{
  "num_hidden_layers": 15,
  "hidden_size": 160,
  "num_attention_heads": 5,
  "num_key_value_heads": 1,
  "head_dim": 32,
  "intermediate_size": 640,
  "vocab_size": 2091,
  "hidden_act": "swiglu",
  "norm": "rmsnorm",
  "norm_place": "pre",
  "norm_eps": 1e-05,
  "positions": "rope",
  "rope_theta": 96100.0,
  "rope_fraction": 0.75,
  "qk_norm": false,
  "attn_scale": 0.177,
  "bias": "none",
  "tie_word_embeddings": false,
  "parallel_block": false,
  "init": "normal",
  "init_std_qkv": 0.0905,
  "init_std_o": 0.0,
  "init_std_up": 0.0905,
  "init_std_down": 0.0,
  "optimizer": "muon_variant",
  "learning_rate": 0.0113,
  "lr_mult_o": 4.0,
  "beta1": 0.95,
  "lr_head": 0.00826,
  "max_grad_norm": 1.0,
  "warmup_steps": 200,
  "schedule": "cos",
  "final_lr_fraction": 0.0,
  "batch_tokens": 16384,
  "max_seq_len": 512,
  "doc_mask": false,
  "train_tokens": 152600000,
  "max_steps": 9314,
  "dataset": "wikipedia_en"
}
MLP neurons of a small language model. Each row is named by its layer, matrix (gate and up: input weights; down: output weights) and neuron, and shows model dimensions 16-143. Each number is 128 + 24 x the weight over its row's rms, rounded and kept within 0 to 255. A neuron's up and down rows have the sign that makes its largest values positive.
A block is one neuron, or neurons of one layer that tend to fire together. Before each block is what it responds to, as a language model described it from the Wikipedia text at the highest values.

Mid-word name fragments. Interior word-piece syllables inside long foreign names, mostly Slavic surnames and patronymics (ev, ov, ic), such as Vasilyevich, Aliyev, Chmelikova, sometimes inside ordinary words.
L7.gate36 [101 119 176 138 115 144 156 103 100 125 109 101 125 131 114 113 162 100 158 130  95 105 150 134 161 121 117 128 119 120 127 144 104 129 116 139 163 156 118 100  84 101 149 123 139 141 123 132 179 131 172 136 109 158  89 153 118 145 115  91 138 158  82 131 129 178 102 142 109 124  91 145 144 157 113 176 121 141  98 149 137 139 124 132 140 124 122 114 114 161 113 107 149 118 149  92 139 114 170 138  99 122 149 101 136 163 194 161 112 128 154 124 139 139 116  84  92 152 152 148 130 138 104 121 155 110 109 138]
L7.up36 [162 107 128 143  82 105 153 145 180 168 156 144  63 121 127 117 116 166 143 134 127 135 125 147 133 124 107 134 113 132 161  99 112 157 100 125 143 133 101 120 140 125 139 133 118 130 125 137 126 146 107 113 140 124  94 143 148  80 150 113 132 172 116 138 164 119 123 139 124 105 123 127 131 146 132  96 114 177 123 121 198 120 136 106 112 112 138 107 137 147 141 104 159 126 113  81 127 168 143 106 113 103 155 182 111 158 173 113 127 151 133 124 121 138  74 112 157 118 129 120  94 102 170  96  98 143 130 119]
L7.down36 [124 140  98 165 103 150 116 134 131 163 121 149  84 128 116 127 120 119 103  94 126 102 123 137 138 148 138 136  98 122 108 108 144 127 145 136  90 155 159 199 130 119 163 131 130 171 178 136 163 175 107  96 118 143 148 116 117 149  99 143 155 147 135 144 109 134 156 153 149  87  91  81 131  73  67 149 135 119  92 131 118 110 111 114  80 108 119 116 140 116 119 155 115 163 130 140 127  90 103  86 136 112 132 136 149 176 106 161 157 100 131 102 161 135 169 104 130 104 143 149 167 127 152 105 111 146 161 148]
L7.gate129 [125 147 148 143 132 149 167 131 162 116 126 119 108 135 124 116 120 148 158 124  82 106 125 113 135 148 145 183 136 107 146 139 135 153 137 161 136 123 123 148  99 121 127  70 126 145 130 137 153 138 140 193 120 136 109 103 156  73 167 142 136 139 172  89 108 131  98 200  63 123 124 180 167 131  83 131 136 133 128 180 119 136 111 133 152 113 151  99 161 128 128  92 158 118 116 118 116 123 155 104 144 131 126 102 139 127 136 151  92 111 113 168 135 137 135 164 151 156 126 152 141  98 126 178 152 183  99 115]
L7.up129 [111 113 151 120 119 107 155 120 128 128  97 154 123 129 107 141  84 122 173  90  98 146 143  84 178 110 105 163 140  73 107 122 131 106 113 130 142 126  99 123 124 125 122  99  64 111 125 181 139 145 145 142 143 151  88 100 135 114 160 124 121 151 179  90 123 149 104 155  87  79 126 149 103 140 123 106 121 148 136 150 152 102 127 112 169 103 120 119 114 142 136  92 127 109  99 173 117 104  98 101 120 121 124 118 176 115 154 112 115  93 111 116 121 119 111 125 165 156 107 103 132 127 103 141 150 138 147 121]
L7.down129 [150 130  61 147 129 133 112 109 157 125 140  97 156  93 137 118 112  90 102 131 150 165 100 166 136 145 115 113  92  86 117 160 126 122 121 114  79 187 104 104  84  86 149 161 101 137 123 134 115 116 120 101 126 107 146 115 114 124 136  91 162 120 115 116 127  97 164  88 131 135 143 156 117  73 116 130 184 119 120 136 150 160 145 121 132 125 127  59 105  80 135 161 179 110 132 114 123 140 133 120 135 152 123 105 157 121 113 129  75 163  90 122 126 120 121 156 132 110 128 117 134 160 110 124  90 124 152 115]
L7.gate474 [118  91 105 152 135 137 133 106 143 160 175 129 123 135 117 124 104 121 154 164 145 108 132 132 103 134 121 115 137 120 169 101  83 158 155 171 145 129 113 139 107 141 132 143 174 105 138 145  97 149 148 119  66 108 169 109 134 110 108 109 115 116 152  94 166 129  95 149 135 146 105 130 163 148 146  93 139 188 105 180 139 161 144 107 125 158 161  97 110 104  88 131 118 115 102 155 129 144 109 165 126 124 129 127 121 135 137 148  85 127 130 137 112 114 139 145 146 125 136 145 142  99 117  72 130 196  91 122]
L7.up474 [155 145 131 129 148 133 132 146 165 117 143 139 114 116 147 137 165 131  94 160 118 143 117 142 157 137 124 110 110 127 140 111 109 135 124 194 120 118  59 124 136  89 136 165 139 109 120 148  95 149 132 138  62 120 128 136 139 142 123  76 116  97 146 106 172 129 121 134 140 113  95 129 159 133  85 165 110 134 115 105 149 128 123  90 157 141 127 154 142 127  75 149 136 106 110  77 117 120 127 156 142 129 105 135 137  85 169 195 114  92  94 117 135 109 132 136 158 125  99 136 122 138 111 118 162  76 138 168]
L7.down474 [ 91 136 152 148 130 122 106 132  98 122 113 139 107 165 118 123 103 132 136 103 101 127 150 142  95  75 131 129 153 138  83 172 157 136  98 127 115 140 125 133 136 144 121 149 140 141 145 118 120  74 120 128 152 142 141 137 110 142 114 162 144 160 116 147 138 118 135 155 110  99 133 137 151  72 133 158 148  75 123  97 131 116 160 128 112  99 112 136 128 170  85  87 118 159 144  88 102 135 174 114 115 106 170 152 158 149  73  99  94 113 128 129 134 139 125 133 116 156 155  88 125 127 150 108 163  97 134 132]
L7.gate480 [107  96 128 180  99 127 175 168 127 143 101 136 107 113 138 109 155 127 144 155 103 102 151 125 155 146 140  86 114 102 154 142 113 102 111 122  97 117 109 148 128 149 151 140  96 112 197 129 162 135 110 109 150 104 119 131 117 116 101 145 150 144 126 130 102 141 153 128  99 135 140 155 150 172 118 148 142 153 133 143 116 156 108 121  96 159  90 111  82 151 112 144 188 111 132 138  73 136 127 109 150  97 141 120 133 118 133 134 131 117 147 122  98  68 141 161 108 152 145  81 117  73 169 150 113 137 145 154]
L7.up480 [112 160 108 120 116 108 147  79 138 115  79 111 127 125 136 118 143  98 108 126  90 146  85 167 137  97 132 128 151  94 154 138  86 180 143 170 163 113  99 123 104 129 108 104 130 119  81 129 146 195 161 125 101 128 128 124 106 141 124 131  96 162 103 136 102 121 140 121 133  99  88 146 179 103 124 147 128 122 100 123 141 114 131 103 136 127 104 134  94 134 145 123 148 124 133 135  89 156 123 159 131 104 155 125 100 201 113 150 121 142 105 157 151 135  54 168 137 134 158 163  99 144 138 133 126 140 156 115]
L7.down480 [112 113 151 127 151 169  84 127  99 128  79 143 115 165 115 143  83 153 135 113 100  98 166 160 148 161 125 116  91 150 115 154 121 114 124 153 143 139 124 149 106 112 106 129 135  85 109  99 103 127  95 123 159 119 120 178 120 101  96 109 131 147 141 112 181 119 137 150 149 137  74 117 101 155 123 130  90  88  98 119 114 158 132 114 173 106 135 123 166 137 130 108 157 139  96 167 151 148 155 133 133  85  85 129 128 179 109 138 116 111 156  95 158 112 162 123 165 102 103 160 131 112 131  97 122  96 125 131]

Sentence-opening temporal prepositions. Prepositions that open a sentence or paragraph and set time or source, chiefly the "ing" of "Following", also "After", "During", "According to", "Until"; also periods ending a paragraph.
L7.gate103 [ 98 170 115 122  87 146 118 115 157 120 126 146 139 172 155 148 106 158 130 117 131 111  97 121 133 137 148 141 138 123 142 174 118 128  85 151 115  90 107 107 174 145 150 157 172 145 125 138 144 118 133 141 124 124 160 118 166  92 107 145  65 159 147 122 185 119 120 116 142 126 161  99 138 183 113 135 112 115 135 157 110 134 169 142 143 125 141  96 123 119  93 146 136 130 119  97 111 157 116  92 138 112 109 112 169 167 113 140 143 155 103 127 143 143 136 122  91  95 153 119 140 109 116 148 157 130 114  83]
L7.up103 [139 110 128  95 139 116 142 107  89 175 143 117 157 154 122 117 115 177  97 122 132 154 139 102 149 141 120 179 130 140 145 170 133  86 117 131 103  61 116  84 115 115 117 126 134  71 147 168 129 130 113 115 144 148 156 144 107 105 140 121 112 152 111 142 117  98 142 148 116 134 136 116 102 131  62 129 133 119 146 142 131 107 145 128 122 108 143 104 108 123 120 123 187 119 116 142 139 121 114 151 130  71 100 139 182 132 113  96  96 181  82 140 183 132  82 129 136 132 164 137 140 128 113  95 129  86 140 147]
L7.down103 [150  82 151 113 126 117 137 118 108 106  95  93 115 126 122 129 105  84 105 142 136 134  90 139 124 107  92 158 128 102 139 165  96 132 110 141 119 133 102 137 108 131 145 147 159 111  80  98 150 144 114 175  77  66 130 163 140 174 121 123 135  77 128  87  94  82 141  95 137 133 123 128 103 108 142 110 149 138  78 139 125 116 161 118 161 103 101  75 153 128 166 129 120 160 149 120 111 128  98  82 114 143 109 148 137 118 143  98 145 122 149 133 139 165 136 153 127 107 127 143 161 102 153 139 135  88 102 115]
L7.gate163 [ 92  90 115  96 118 122  89 115 147 136 116 106 110 127  79 138 127 120 139  99 145 115 152 113 140  92 116 187 114 151 131 133 157 125 175 137 110 109  86 134 160 152 121 145 125 161 139  92 124 124 138 162  91 133  91 173 134 150  92 105 124 118 168 170 110 126 120  96 116 102  90 150 146 110 171 132 150  84 101 147  84 132 138 135 166 129 100 126 159 130 145 105 101 119 140 137 111  69 151 118 127 165 130 115 129  86 102 139 151 142 145 110 160  99 121  79  96 101 142 139  94 155 149 117 127 102 121 142]
L7.up163 [158 129 142 137 135 114 139 140 128 141 121 127  99 157 143 127 130  99  93  84 121 133 148 126  92 141 161  77 143 124 175  94  98  63 182 117 132 108 116 100 121  82 147  96 112 151 136 141 130  91 155 138 127 138 113 124 176 123 135 115  95 135 112 153 143 134 146  83 124  84 163 141  80 148 119 120 143 123 101  99 158 157 127 126  93 116  88 125 151 117 121 113 100 152 102 101 115 167  92 106 132 140 132 133 137  98 158 141 114 117 155 121 128  86  98 129 135 136 140 149  95 144 144 160 128 145 167 151]
L7.down163 [151 129 178 112 140 106 144 131 185 126 165 153 186 167 154 113  73 131 124 132  86 132 173 121 121 137  79 162 123 135 110 165 110 126 128  78 116 127 168 148 112 154  95 149 130 110 101  73 148 138 123 158 134 160 122 149 157  93 123 110 142 154 107 129 130 105 160 103 142 129 173  95 140 109 130 190 143 123 147 138 122 121  77 135 137 111 131 141 154 132 134 133 108 121  93 111  64 128 144 142 122 122 105 144 151 171 135 166 129 146 102 134 113 119 147 130 103 100 112 129 141 165 130 135 136 112 136 122]
L7.gate217 [139 112  96 137 125 159  96 141 157 125 150 121 144 163 176 127 175 123 169 168 149 142 122 151 106 119 130 120 107  87 143 141 100 142 132 143 124 102 115 116 127 148 145 113 155 145 183 141  78 153 155 123 121 102 165 138 157 136 120 118  78 135 126 125 118 113 124  88 120 126 158 112 116 137  99 149 115 112 163  91 126 173 173 101 153  82 150 154 109 127 150 141 138 164 157 124 159 167 113  96 124 110 106 124 157 197 113 164 161 174 120 147 157 127 150 133 106 147 147 123 132  90 114 120  96 130 128 104]
L7.up217 [ 88 131 157  90 162 136 103 136 121 140 131 115 116 143 132 111 176 154 107 141 139 123 129 158 135 139  78 149 104 107 162 109 166 130  86 157 108 115 152 102 113 104 113 118 152 135 110 141 106 123 143 111 130 122 167 107 165 138 126 156 107 135 197 180 127 110 118 157 118 108 119 142 154 151 133 151 133 120 138 148 145 155 162 137 125 117 154  85 103 169 141 131 137 154  64  81 141 141 181  99 131  99 150 157 137 120 142 137 145 177 135 127 125 149 110 105 111 111 148 131 113  92 134 138 116  89 133 121]
L7.down217 [145 165 168 129 109 148 107 120 134 136 108 108 134 117  90 126 103 134  87 116 100 113 137 108 132  82 104 173 116 125 136 118 128 147 102 106  77 133  74 130 144 113 127 107 146  74 140 123 161 151 103 139 145 133  92 160 136 138 129 117 128 102 135 132 109  82  83  79  99 123 157 160  98  96 170 115 117 140 152 156 118 149 132 142 159 128 109 106  87 106 133 162 109  70 119  80  95 110  81 110 159 172  84 143 126 134 113 143 126 133 140 111 111  89 142 137 146 115  88 130 127 118  91 116 113 105 135 139]
L7.gate429 [148  89 150 133 104 170 135  96 117 108 129  89 124  96 126 104 114 136 121 120 139 124 121 118 117 100 112 130 128  82 159 162  98 109 154 137 143 125 126 139 124 128 148 121 126 174 117 128 117 118 142 143 127 167 161 194 138 133 126 164 176 158 126 108 100 139 130 144 138 126 121 140 135 115  96 120 104 110 120 140 147 102 130  78 115 117 187 139 154 107 146 104 172 112 109 116 151  78  91 103 168 146  81 155 136 147  80 156 125 138  92 114 157 152 154 129  99  95 133 111 167 106  91 121 164 102 142 118]
L7.up429 [104 125 144 114  93 108  97 149 114 158 120  88 139 138  88 157 136 138  96 134 124 123 106 132  84 122 140 152 116 159 146 114 116 150 142 150 153 130 140 129 158 127 158 157 150 100 126 146 113 130 111 118 102 138 134 174 115 157  83 137 123 109 132 126 157 141 194 135  66 106 156 104 111 111  84 108 136 127 156 128 138 136 110 147 114  91 100 117 160 128 112 136 131  82  81 125 106 136  84 114 124 145 136 132 133 173 111 149 152 137 113 163 131 140 161 143 159 130  80 147 131 130 149 136 148 119 145 147]
L7.down429 [170 176 115 178 114 115 120 141 156 153 142  86 154 137 110 138 104 139 132 121 115 107 116 112 147 115 130 119  98 147 138 135 134 147 148  98 128 130 123 135 146 105 106 115 139 157 106 106 112 114 136 159 154 139 100 123 123 123 154  72 101 179 100 161 138 113 134  99  65  98 108 112  96 147 112 119 145 123 139 159 133 101 111 125  92 125 146 140 112 160 132  99 100 120 173 148 108 134 129 120 128  99 159 120 187  96 140 105 124 134 133 142 109 132 124  97 104 132 127 110 126  97 171 126 123  97 117 154]

Temporal and agent prepositions. Fires mainly on "after", "by", "until", "when" and "during" opening a time or agent phrase, as in "years after it", "founded by the"; sometimes on mid-word fragments like "se-iz-e" or "leg-end-s".
L10.gate125 [139 181 142 108 134 108 112 113 113  96 143 132 161 103 115 117  82 136 125 104 154 153 145 125 134 151 128 146 120 101 125 157 155 161 132 193 105  75 138 101 141 127 133 114 124 101 111 155 105 131 149 147 123 141  98  96 126 171 128 130 108 149 147 128 107 157 166 107 127 146 139 138  54 148 147 164 102 130 148 105 117 101 132 131 126 119 113 122 140 147 148 121 110 115 113 175 124  98  90 134 100 169  97 149 157 147 119  97 163  90  95 150 175  98 142 139 132 107 143 115 127  81 143  87 138  84 123 106]
L10.up125 [ 71 167 120 113 168 143 152 122 125 137  71 125  95 139 118 126 109 133  97 100 133 151 156 132 158 122 120 130 145 136  89 152 121 105 119 129 121 141 159 106  99 149 143 133 118 129 118 103 124 102 129 153 119  80 143 118  80 113 126 139 124 134 122  97 147 111 163 132 127 128 178 116 107  81 187 115  93 109 125 141 128 120 153 160 131 126  81 121 144 108  97 140 129 142 133 117 131 104 141 158 139 132 125  91 130 170 131 113 131 104 154 103 148 154 139 148 167  78 135 102 111 126  98 175 156  67 102 114]
L10.down125 [154 121 141 128 119 177 109  99 113 125 123 167 161 111 108  77 142 162 122 133 188 119 101 175 144 157 120 101 108 129 126 141  93 129  96 134 125 153 118 130 104 147 151 118 105 133 154  96 137 117 113 126 105 116 110 185 104 141 124 132 104 124 162 130 176 124 143 167 130 157 154 111 136 185 123 100 100 131 126 145 126 180 174  88  91  90 147 116 142 153  81 110 141 143 138  95 124 137 128 140  99 112 151 144 132 125 143 116 107 115 114 145 107 175  89 129 119 157  96 128 135  88 157 109 169 116 140 161]

Paragraph-ending punctuation. Final period, closing quote or heading "==" that ends a paragraph right before a line break, e.g. "camp.", "anymore."", "listing==".
L6.gate211 [133 134 110 120 120 119 103 107 136 142 177 105 132 103 128 136 156 180 147 148 118 117 158 150 115  96 129 137 134 106  70 116 130 189 148 136 122 111 107 147 116 159 127 110 132 102 145 105 122 118  86 180 141 128 124 122 106 138 108 109 116 117 137 127 122 104 111 164  70 162 116 142 152 160 165 131 107 117 157 135 110 153 162 129 121 130 144 101 171 110 138 139 187 140 117 112 120 123  75 125 163 104 107 163 130 118 135 118 132 157 141 105  74 147 124 140 165 124 115 110 142 138 124  72 156 146 103  96]
L6.up211 [ 85  80 143  92  93 117  93 126 141 135 106 180 170 164 101 107 117 154 128 152  89  91 119 138 138 144 116 144 133 100  98 131  80 108 119 139 104 112 134 151 143 136 136 134 104 133 111 138 146 127 187 109 107 113 117 214 149 149 157 109 120 139 181 153 139 103 140 130 127  99 144 154 157 137 131 178 137 144 136 124 114 158 150 128 122 143 126 125 111  80 112 158 149 128 162 123 114 143 126 161 131 112 171 122 122 128 148  99 109 102 130 123 104 117 124 110 140 150 154 137 162 147 147 110 133 143  90 119]
L6.down211 [188 101 155 107 168 150  61 131 162  99 141  99 118 125  92 115  99 117 143 152  90 153 135 127 142 144 120 107 174 132 129 136 122 127 116 124 108 113 142 159 116 107 157 140 112 141 151 113 121 160 144 110 124 100 144 141 167 110 134 156  81 144 134 163 119 133 165 122 115 104 166  86 145  63 112 144 113  95  84 106 111 130 116 147 118 134 162  97 109 104 150  88 130 147 138 139 141 106 149 168 164 107 161 130 118 113 148 141 154 111 121 134 151 140 173 151  90 166 146 118 103 145 163 151 106 140 163 164]
L6.gate257 [109 104 111 124 183 138 114 158 125  99 113 145  70 113 130  98 160 153 123 165 129 106 154  94 176 129 159 114 150  97 106  97 119 114 102 138 134 148  91 102 111 127 170 139  84 146  85 147 144 115 135 137  95 115 109 161 125 147  91 121 110 143 108 121 103 115 160 102 118 129 137 120 109 143 111  95 139 155 124 141 136  98  89 113 114 139 155 135  82  81  95 130 150  64 127 129 158 177 134 148  88 119 121 115 146 136 106 156 111 106 116  86 123 106 138  92 144 139 125 143 107 133 111 108 186 146 145 116]
L6.up257 [172 129 106 138 147 129 136 157 107 120 133 108 155 150 107 127 115 132 142 165 141 163  99 105 110 115 105  98 176 129 159 110 133 132 180 128 144 125 108 152 127 145 172 114 151 142 114 100 154 119 130 150 167 103 134 101 110 106 146 153 123 138 134 121 129 108 118 129  92  89 117 150 121 144 113 136 130 173 158 186 109 103 110 134 131 125 169 131  98 122 111 112 171 108  90 132 149 133 119 178  84 126 139  93 160 117  97 125 104 138 179 137 128 188 142 130  76 124 113 131 129 136  89 144 124 146 116 106]
L6.down257 [145 104 154 110  97 107 107 140 117 137 150 126 135 133 132  92 144 151 153 115 111 114 120 151 120  64 123 121 161 107 122 148  94 106 132 131 146 115 147 111 133  84 122 117 140 102 139 162 145 108 152 164 150 159 117 118 136 109 119 141  69 154 144 110 143 139 139 157 104 148  97 123 130 150 142 131 113 138  97 123 159 114 150 151  96 118 114 157 120 184  82 134 140 115 132 126 126 106 187 152 175 165 126 161 107 152 123 121 134 161 147 127 116 126 135 131 117 166 133  99 114 131 113 107 154 126 138 146]
L6.gate295 [122 115  90 112 121 132  99 119 146 145 109 121 137 113  81 127 136 158 134  78 125 160 134  94 134 113  93  91 111 112 116 132  94 136 172 110 133 104 141 152  78 180 138 111 151 148 108 111 144 138 138 129 168 146 154 158  74 107 120 121  91 137 100 100 100 108 152  82 137 141 156 121 133 116  94 137 114 108 145 127 110 136 136 105 136 161 110 122 163 117 107 104 165 126 106 124  97 165 129 132 109 144  98 134 138 160 153 160 122  77 167 150 138 135 130  93 182 132 152 154 127 147 143 134  72 118 151 142]
L6.up295 [106 116 117 127 151 121  94  98 156 106 106 117 118 148 110 173 143  93 116 183  91 110 107 148 140 103 132 107 145 113 136 104 129 170 109 126 135 140 108 166  96 150 137  92 115 147 122  99 133 108 146 133 134 155 120 160 162 142 110 123 163 125 142 172 103 126 161 121 167  95 105 103 111 104 115 154 133 127 142 112  97 128 116 119 137 114 161 127 128 117 187  88 103 141 135 146 206 112 126 145 143 103 160 159  99 131 169 140 171 109 103 103 133  84 115  76 125 110  90 126 130 117 121 157 130 143 123 163]
L6.down295 [154 146 129 108 104 102 129 140 135 124 130 106 157  88 169 147 192 140 124 142 158 154 116 137 132 142 108 156  96 142  88 169 141 123 127 133 120 147 140 104 169 116 158 155 134 116 138 132 107 132 105 117  90  96 160 108  94 128 142  96 114 145 136 121 192 148 155 103 127 124 146 142 135 150 140 101 120  65 122 151 120 159 156 144 120 117 180 133  97 156 114 154 168 120 199  98  90 156 133  97 125 130  76 132 122 136 153 107 142 130 102 132 150 152 160 125 152 136 130 100  80 173 142 117 109  97  99 137]
L6.gate596 [123  89 136 133 139 138 136 120 115 132 164 143 104 135  69 108 156 114 174 100 111  97 139 135 133 160 106 168 110 121 130 119 115 115 156 111 136 142  82 106 132 142 122 162 145 112 101  92 152 125 180 133 153 113 140 133 108 128 112 139 109 128 119 115 147 122 100 150 113 121 114 139 151 119 126 130 133 105 121 142 135 132 108  64 149 129 120  85 129  83 129 129 159 146 115 149 110 120 135 158 114 104 145 140 110 100 128 138 100 144 143  88 137 102 170 163  99 148 165 142 130 140 161 131  97 138  98 121]
L6.up596 [133 124 115 115 134 114  82  96 133 131 133 107  93  89  81 123 126 130 128 143  81  96 172 155 106  92 104 150 118  99 141  93 121 142 156 171 128 166  96 151 140 128 127 115  81 135  95  85 111 154 146 126 162 122 147 143 149 149 140 144 123 118 116  98 143 101  89 121  97 108 120 129 125 162 164  90 132 166 122 139 162 130  90 101 144 158  99 102 148  87 133 121 103 106 110  93 104 131 139 107 138 104 122 163 162 160 107 133  79 145  77 102 142  96  99 118  99 151 132 103 130 111 146 133 124 131  86 133]
L6.down596 [118 150 128 112 111  99 110 107 160 109 168 122 116 131 129 188 144 101 144 166 106 128 120 128 153 129 105 153 141  97 114 125 152 121 105 117 141 121 132 116 134 107 122 138 143 124 128 123 125 116 141 185 115 125  89 131 116 157  98 158 134 145 128 130 117 134 178  88 105  94 130 112 117  82  81 134  96 141 162  84  98 107 157 134  79 150 173 110 126 117 127 143 142 135  63 121 110 133 147 137 101 130 114 159 105 130 157 116 131 133 133 107 149 119 202 133 113 140 112  96  99 156 127  86 149 118 150 119]

Mid-word "ov" fragments. Mid-word pieces, mostly "ov" in Soviet and Slavic surnames (Plyakova, Prilukov); also commas between a place and its region (Manhattan, Kerry).
L6.gate58 [115 107 125 117  99 157 112 190 141  92 133 157 118  93 172  96 109  93 108 171 121 100 132  94 115 155 106  98 130 149 132 122 111 146 121 113 124 136  98 144 148 148 150 114 106 142 124 138 133 129 109  96 130 138 129 120 140 173 168 106  95 118 130  53 152 109  81 136 125  95 130 119 130 213 122 125 120 130 118 141 138 133 131 110 116 116 140 126 124 133  95  84 127 114 139 143 118 110 101 160 163 116  93 160 169  92 152 157 108 156 112 167 131 135 140 100 130 145 130 135 167 124 140 151 122 150 106 110]
L6.up58 [ 98 114 113 130 122 125 117 122 172 135 116 142 159 107 135 107 115 104 147 149 125  90 115 126  85 120 156 124 129 133 141 135 102 149 138  99 169 140  99 156 148 147 131 132 118 113 154 134 143 137 116 104  94 131 162 128 119 193 122  98 110 145 159 115 118 147  92 151 156 140 155 140 147 205 114 155  59 145 133 148 121 168 141 133 104  63 143 127 141 148 109  90 145 121 179 105 108 114 115 154 118 115 113 136 127 136 140 164 143 104 116 124 147 113 129  96  96 183 135 110 174 116 141 121  92 151 146 164]
L6.down58 [125 132 158 134 120 105 131 104 166 119 127 174 120  99 154 190 125 118 157 141  93 118  94 109 129  78 161 103 137 114 111 114 124  96 126 124 113 145  88 153  78 104 125 152 144 140 108 140 183 114 111 169 153 162  97 150 158  62 158 132 137 120 125 141 118 105 135 181  98 171 135  91 153  94 150 165 132 124 156 105 122 121 147 113 146 149 120 150  77 136 172 139 115 117  99 145 161 116 151 140 115 135 155  98  91 179 124 127 108 134 175 110 147 118 121 144 118 136 126 131 105 139 104 124  81 131 141 143]
L6.gate122 [130 128 109 112 115 119 116 147 115 107 110 123 135 126 106 132 104 147 142 132  90  92 155 134 164 114 100  95 147 142 120 148 127 145  91 157 127  83 113 134 120 136 154 128  63 152 153 157 138 115 129 104  93 161 120 153 121 140 121 109 176 119 157  80 110 166 119 183 161 130 119 160 105 117 165 123  84 167  94 163 142 156 135 103 117 109  78 134 158 132 109  94 115 107 117 143 111 109 118 124 150 178 103 142 108 133  70 101 137 125 159 106 138 114 120 112 113 112 127  99  76 129 111 106 122 168 111 129]
L6.up122 [160 167 143 172 168 131 105 115 106 128 155  94 155 112 135 104 124  97 182 162  90 117 143  97 109  88 129  96 149 151 150 143  90 122 115 160 149 114 121 140 154 120 163 112 129 156 130 159 129 149 135 178 116 121 103 103 131 108 133  98 143 100 143 167  76 117  88 119 158 125 145 146 159 122 132 101 134  88 120 136 138 117 167 132 121  93 112 161 148  88 115 154  84  91 100 158 183  72 117 147 135 131 141  81 137 120 127 164 133 129 134  89 120  87 112 118 113 129 134 118 100 167  81 116 132 128 126 143]
L6.down122 [168  85  69 148 119 116  91 120 146 131 107 119 145 119 110 109 151  88 116 138 197 119  95 123 169 140 115 144 121 121 126 111 151 130 120 144 142 113 120 102 127 134 137 146 148 118  62 126 113 138 111  67 119 131 139 151 150  87 130 149 155 144 138 128 131 141  99 126 100 140 146 136 112 142 154 101 133 131 119 155 158 127  85 108 112 146 127 105 124 157  95 119 129 154 160  94 129 169 113 153 156 127 139 141  98 133 154 144 140 116 114 108 136  96 166  79 142 177  87 161 139 126 122 116 115 130  72 145]
L6.gate366 [127 118 146 163 109 123 111 117 140 172 137 118 130 117 143 125 131 172 121 127 127 145 130 149 164 119 139 102 147 143 153  84 118 140 137 156  95 149 147 104 143 165  82 153 148 117 108 118 134 131 128 127  70 157 165 163 168  89 137 133 132 152 156 101 172  98 115  84 125 162  72 162 138  94 119 124 132 133 134 116 110 147 173  96 116  89  54  92 131 142 140 112 151 118 128 105 132  99  98 166 145 125 123 145 125 126 118 117 127 168 102 146 141 146 107 148 119 123 122 131 103 113 194 138 135 146 131 191]
L6.up366 [123 135 181  69  90 119 129  91 115 131 149 114 108 116 176 139 135 129 136 134 149 116 111  79 123 103  94 114  93  93 152 134 202  99 138 142 150 157 136 157 122  95 148 143 113 121 151 113 119 145 144  81 156 147 143 159  66 136 116 157 160 167 128 166 115 137 147 171 135 137  84 146 172 126  84 134 145 158 128 114 193 135 145 154 134  91 125 120 147 125 137 137 155 106 121 156 108 115 128 138 150 119 198 144 156 104 121 123 126 136 149 108 140 117  97 125  95 117 134 143  86 113 138 137 156 142 124 116]
L6.down366 [113 130 121 150 152 121 125  98 144 161  98 137 128 121 149 137 141 105 146 127  81 158 106 109 155 152 135 138 150 116 118 139 107 126 124 107 113 131 114 126 119 107 143 137 137 145 113  89 143 159 114 151 119 102  88  91 139 111 116 134 116 159 117 107 102 129 113 139  98 127 169 145 150 118 115 102 130 158 102 144 154 129 129 123 132 146  82 122 113 114 120 119 173  96 123  78 170 103 170 159  97 123 128 132 126 121 126 161 157 183 105 169 103 140  69 172 153 144 138 155 144 105 181 128  93  67 153 161]
L6.gate501 [171 145  90 157 140 118 100 176 127 130 152 111 152 141 105  84 120 178  19 114 135 125 120 136 133 101  96 109 152  88 138 102 112 166 127 112 144 150 117 118 132 127 103 112 140  91  76 126 162 156 145 144 121 101 108 179 124 156 128 100 161 158 109 118 128 146 102 130 173 110 104 122 151  79  92 131 123 139 133 159 115 128 119 135 118 117  77 128 120 126 136 148  95 119 114 129 145 122 125 137 125 140 135 175  96 143 125 151  91 117 133  96 109 160 112 167 129 126 129 108 113 137 117  98 134 172 132 137]
L6.up501 [131 136 106 124 126 127  92 130 121 173 139 130 216 162 163  90 106 119 105 132 156 160 118 148 102 144 110 114 127 105 100 118 133 113 121 156 153 137 115 182 107 116 160 155 115 144 126 183 136 127 141 151 103 148 115 128 151 147 164 150 105 129 108 119 117 134 125 134 146 105 107 124 162 108  97 158 105 134 124 170  94 109 125 131 131 131  47 154 115 139 116 142 131 158 159 122  90 152 108 144 106 143 161 128 133 150 137 116 114 145 176 161 148 145  96 153 129 150 106 133 126 101 131 112 122 126 116  86]
L6.down501 [147 119 102 137 135 145 146 138 130 144 118 115 147 126 119 118 158 116  97 124 121 110 117 122 116 131  96 101 139 147 132  97 130 176 169 127 150 176 121 110  88 105 122 163 155 137  89 161 154 158 141 146 139 114 107 148 195 148 118 133 111 126 122  63 100 119 130 172 141 114 144 195 157 132 124 199 131 143  94 109 127 152 133 130 110 107 122 149 125 143 103 138 108 106  96 114 156 129 138 152 139 185  95  95 129 133 127 113 147  82 191 103 147 113 127 160 143 154 108 149 109 140 114 160 143 158 132 176]